python train.py --num_hidden_layers=16 --hidden_size=256 --head_dim=64 --hidden_act="swiglu" --rope_fraction=1.0 --init_std_qkv=0.0303 --optimizer="muon_variant" --weight_decay=0.083 --lr_head=0.00855 --train_tokens=708000000
MLP neurons of a small language model. Each row is named by its layer, matrix (down: output weights) and neuron, and shows model dimensions 144-239. Each number is 128 + 32 x the weight over its row's rms, rounded and kept within 0 to 255. Numbers have three digits each. A neuron's up and down rows have the sign that makes its largest values positive.
A block is one neuron, or neurons of one layer that tend to fire together. After each block is what it responds to, as a language model described it from the Wikipedia text at the highest values.

L3.down23:084125047125133126165180211186122145134091180085129148120142109131104123135135159138150132169136137108101115136117099121172190161102136137122137110129163137099170174166127068164172109116069139150086199054099085134118107180129140118059140068164150160097185141157190110099173100185113148150
L3.down282:166144099129099075171068114096136138059133105069076116160099115147098152134155177126137102183144130165130119132134136132133171188086132125116085158186149045143119125129167134115085095142152126058172083111142084107115086121135130170096133151093078119135088105126100181155099115088108111138
L3.down301:144137123147144089115143117115141145075085130129079106134121119174108113130161107107129084150087071141135187180139154113158184178172130121173144164129107121119095080127090084114169139130165143143133121145125192137170122113179121146103096128197107126128128076086106134137101086159119121170
L3.down466:159183160172162156148129190087114126157026127118116107045092126112117140096151138114099125105139147134099105158101165075080150089158125073138130194178141112126080085095171104124120122142152186148151159143202166136142135113098167124100207124103052124157168095108143153089106107101118161143
L3.down483:110160111133104078150105162137081165136108134194107110123114170135152125143174077112091152119082093140149125186076132125132185137100066093118131145136151176145106122116129127164070110099094106152107138071113077115126104160135119127136147057155157089198121114128153097082130157117168128139
L3.down495:135096120150126174118109118161175095111111106156119112121106113152163156131137160129080159174114163099152130160129088147175086085110082135092082176101073189135158083203191135144159121116138102087137073152185085121096108122175134050148150133121102071109088150096068162106196179028110096106
L3.down606:122151133090140146149045086091109183160074162163197160062124103081080104139115142059137106113128113132136023140141113111104158069156139173190117163067102101121174119123116145157139152122104181134139154124139135111182120138110163129206099103193189111092111213120089063070138110111136144101
L3.down673:136173131104106100144072130128122154138120125130076112090093081125143160202116096142060106095198126091118151133062135121135153094121117105116169172061146114116143170115151174111165100143041144133134157096099113163119106140115153097190139129145121169160081073091113105145115099140085066138
Word-final suffix pieces

L9.down259:110130176073166179081053144139125185148148130153086137141063125081087197101158138106172116133085168149120181155126127126156070101078157189149105180129160139080172119188086141132149170161139125169065083113123162052152106161123078101120114094119097150084113085103082141113118111092157111093
Wikipedia structural labels

L9.down687:133159123160155136131065145134117078142161149145177167107078145165086092122106109134145140087101103122144181116131089116165122184111125174099110130148143098148091119124159180154179102113152182184130116071132066124144153080083153166135113101167156129182123078164137195136126121131075112126
Clause-linking connectives

L3.down351:093098166127136106108104146128160134165113142153142123173150161142111134127112124104166138184100092113140112119134162086080135157151083189087152095136160114141084106120079108197112149118142136131115092137160143105208161098153108087117071118125118128107133052123172067133091056129109178124
L3.down398:134165176105149145129087146049151126163124119193101163105160094145173137124132119101143182183119095149128126138042155096150112144088109104102148142170115106132085129160156099133116111206146153107134100149131159102146123103102074146089122146159134135087159128115092129168085132100122096057
L3.down420:164181149122167118130129065143163151140138115120090156144172057127153135133089174132171119165145106114072129065112164072092103178091111135166169101155175132093117094135134153096064156096105150122114168143132158219147126090166149109158126102156135143124129080172152084159174111172095116171
L3.down431:192131113166074075203156090077145133166091136167089128126184097202137122084195086089101124095106080128128130087158138102142126096116139139150122117154142155135118136077166122196161146119098112124154115212153125125127101096124101166113125138147140148180082123147140082118129089201124141089
L3.down441:110152121086165143205132161120107161110117153113177134130139125149177112111135152179138108143111120118129162076124144141103128108146159147098162155146154114088133143170102126123165153087170168154144145166113199102136194154097096171132126120171111141118184095154098223138167116133096123087
L3.down563:124113156148174087167107102134191114142103110127144153155169160076118117140112104150145093063148125164103126122134163130177142096131178134122127098104171174131124143177096114126161175101127101100165168203126125167154205162062180119113150165089124092159154093141158110143176131120214150054
L3.down588:105127094128105058167183116131155090153105153131110160099168076107155110136148149093144159192072101176099113138182107122191123095134118153133139144152162128154125148120078052076137127149094135163104121220137132157205133173171100189150140155063110105129122124162175109107130116133116126197
L3.down687:151158070139147154079195073157126096149144178165113134176123082125131131147143174117129144118234140145107147053078108096093060130177137126178113132127131107087088134117108160148137116122089176110103169111162141158141129151159111096129160140057210082138159162178084127143146121113101069088
Prepositional phrase starters

L10.down156:059102156154105136157159154122116188101148117174190165135141133135089151132118139117181125121144107112093106164175139188076156122100132123125088135140093152149123105182191107137124190161070085141172153089124183158057075139191096105138141098179145093146162131147060194100130072145110127143
L10.down352:088148183131162144070172100125099110151126167145081125109179113144155141070159152100128072113086164205151074112148112083126099088146145050129192129156137141119161106115068153163117109108107135043163135184188132112092123137110101122170132147170093176152127089196133066128137163115126117099
L10.down390:126178163162105182129139066117119135073118097122123108087174121133107187142115131163141073120108202118151130146107048082111168077100190113170123148080150172091117138088096126127136143191130142094092110136128094101129111118159126160121190045161113147122150146115176214118168105205142134153
L10.down497:132155120128108145131113160150111147110092089104114167133107157131155198132194110119087140125101107124168135063182188109088118068113120122102108169108126087166129103170078132140103091086161116151138085138122133155100140126160121085110096120149187186158136079150180075092125158137144145085
L10.down521:098154140065168141166090143129095152078123155139132164135127172090104121143167068136088163084118202153056128089104089177103066111105109105112188085098145143131133126115152147049140165126110070125078114175091144216114114141119109067147119104114144102136153086170075167139130147122111160127
L10.down583:085146184118137081094112181123129133103137156177149109142114097099112155143158206125207072118131097133104178110137138093155139147145102096124120145104099177052112146123096086145155108156120105114153148139098162076155132156087095137126092138130135110147086095152153198146099134052091133190
L10.down619:060114113122168148129139112100100101132151129100128145113109115124211140087165076080175125104101109070107110109179127119095117093133100122163135161112110122162120123162101084153167183130124140113179143194129123124135092172100144166114118151147131150144130144110126107047133132138111191182
L10.down664:131104067126098172185138143117160147158132134170141147098102124178083101157140126123130132121202147135179093179066134054186140122115143163115110195170077067191129127082099155145160133108103139193036136086111147106112133072106119144081138091120120122113093132143057130106145128105095137142
Adjective-forming word endings

L10.down109:157153127157127073103136127119129164136140132078113153119108170140109107101167111098131097051134106153129128091105098141144120145103201176117093164122142169119122102120147128157147178094084101141171154038152165153106133088157107169172085142117129166196200101126087130136165181158121107101
L10.down131:079140038118115114119121134117117115121127129195128114146132128109066108073126130125104203137127171145108125145171145163137199136099121147133116101100171141087042158099136102101128105119161152123172189102138168147134141127088079138109098112149106130134131103108191143093181110095156161130
L10.down287:109094106167176156118138120192093133092154125100092101125117159122076097158089099078209095082081133126075125121121115094197189101094115073116101120091113126137157175162176141116140097126102095151155131179128102167129092091077158098092164105106094210146162120187199148139097145094074090115
L10.down296:124125119110095157128104102109099143149114099179138172116127230211125159127129147129171107181108108153150140076059125103127156195130106140112090170152111101124130052152142197139128080149119152201156168133181107136118130162125065123135118139112119147105134132165128220113162114113150138151
L10.down439:141188093159137121142159112167138143135124132160120105121165132040119106142151082150096144130090101156096107089122158155152188149094146125099102123179123136147131135132137150186069076107101154089106118121136148084125116130137107092086177165136103181191201119153112196084098068082180181196
L10.down503:114143194144149110090129168147110111088149137105155114178101125163139049097121119138148147112171153160116123125115117118116121208138113112109108084142129127138132137107063146115149180100114167132148105124124178148092128162153173162146108177130120164128154112176162150215107149144147143172
L10.down595:137124128145127100140111109100177115121092113096186159077152122115142123164126174083139162151128112179150116099116054093130106093202131156124089105129125107154132078155109153127113151138121191146119131098143177118155219108130124173169125105160113163124058076120105132134063091119108074122
L10.down682:101114104132184111153054133110142101127166134102193096158124139148144154130116124136153124114073101130087146103115124119149128151129118130113167080224177154160110147130100072106112109121098108101097114093100133126089197104099159120134096164107145067150111071110065123131176121201156143139
Main verb after subject

L3.down14:146167149156101104063149146132149127149145141094104157225118115082114147140124083147144150107125158114084143178079153121139154113114115084109128126191126129085173139224170072154132087121162108113162141137118123139089113122115138186108176083091135082162111189105163180106137167128067082163
L3.down47:114140191151121121198192177173124137193156143154132145162126184099137183090149090096116159125128120094061151161164079163186063105145137133153136086132115099090198090145169148118123125080247133133123127196177119147121109124126078143103078152098079110113118154073067158125072147154183145122
L3.down118:115121135086126095075154150081112092063177192144112114178163152176123070124201137147132086187166114115121109084119141078081179067165079158072159100111132115114132159103093141120129100133086139113121125196123147108172061096114150146178135135113131097156117133112126184108101130104107109163
L3.down203:129135144084168149084180146166143176092154160087111159151114045156130126141107113115128105118110130088091112135162159151116150109130108113106150157117193135158125164167175102158186085175164124096111203119185168158138112076102124165075150126148113109102062106135127166171066165082098103184
L3.down227:093085103072128150130088120108126127098112137144138081097094136080130174167107166117134114127185127172209085115083122149114101204173109113084086134084083159184161153073164063101131157139120128119157127154090142079100132146134148137081159176160128172174094124157076117153150125154156110140
L3.down296:125138102114123137145134088122161156141168132101135164133084127196195090169097129149106126166121072135133156113151163080118125075075187114111192128071153151113152135156145117062149103158141186152154122141145201128174104115196140151065090121089185139111110171115169182097118165166150118167
L3.down365:139152159116073142097143135134155168115093194167155128147151131133159130081123127112112121145099109112082168194104186163080145110128053172133105150108107156127125070108096130122191178164136145071100150250184152111179154094152125152108082070119117095170134136158111130100131139132158135047
L3.down508:129142096093171142122155076081134197132126164111111192152108103120099152227146099102157106135131167108159111145072155064146118142160114128095105101139161110122169078098088136140099190102130154151145132109151099094138084103124135132125087079206139103109135151164108152102116188169145097119
Adjective-forming word endings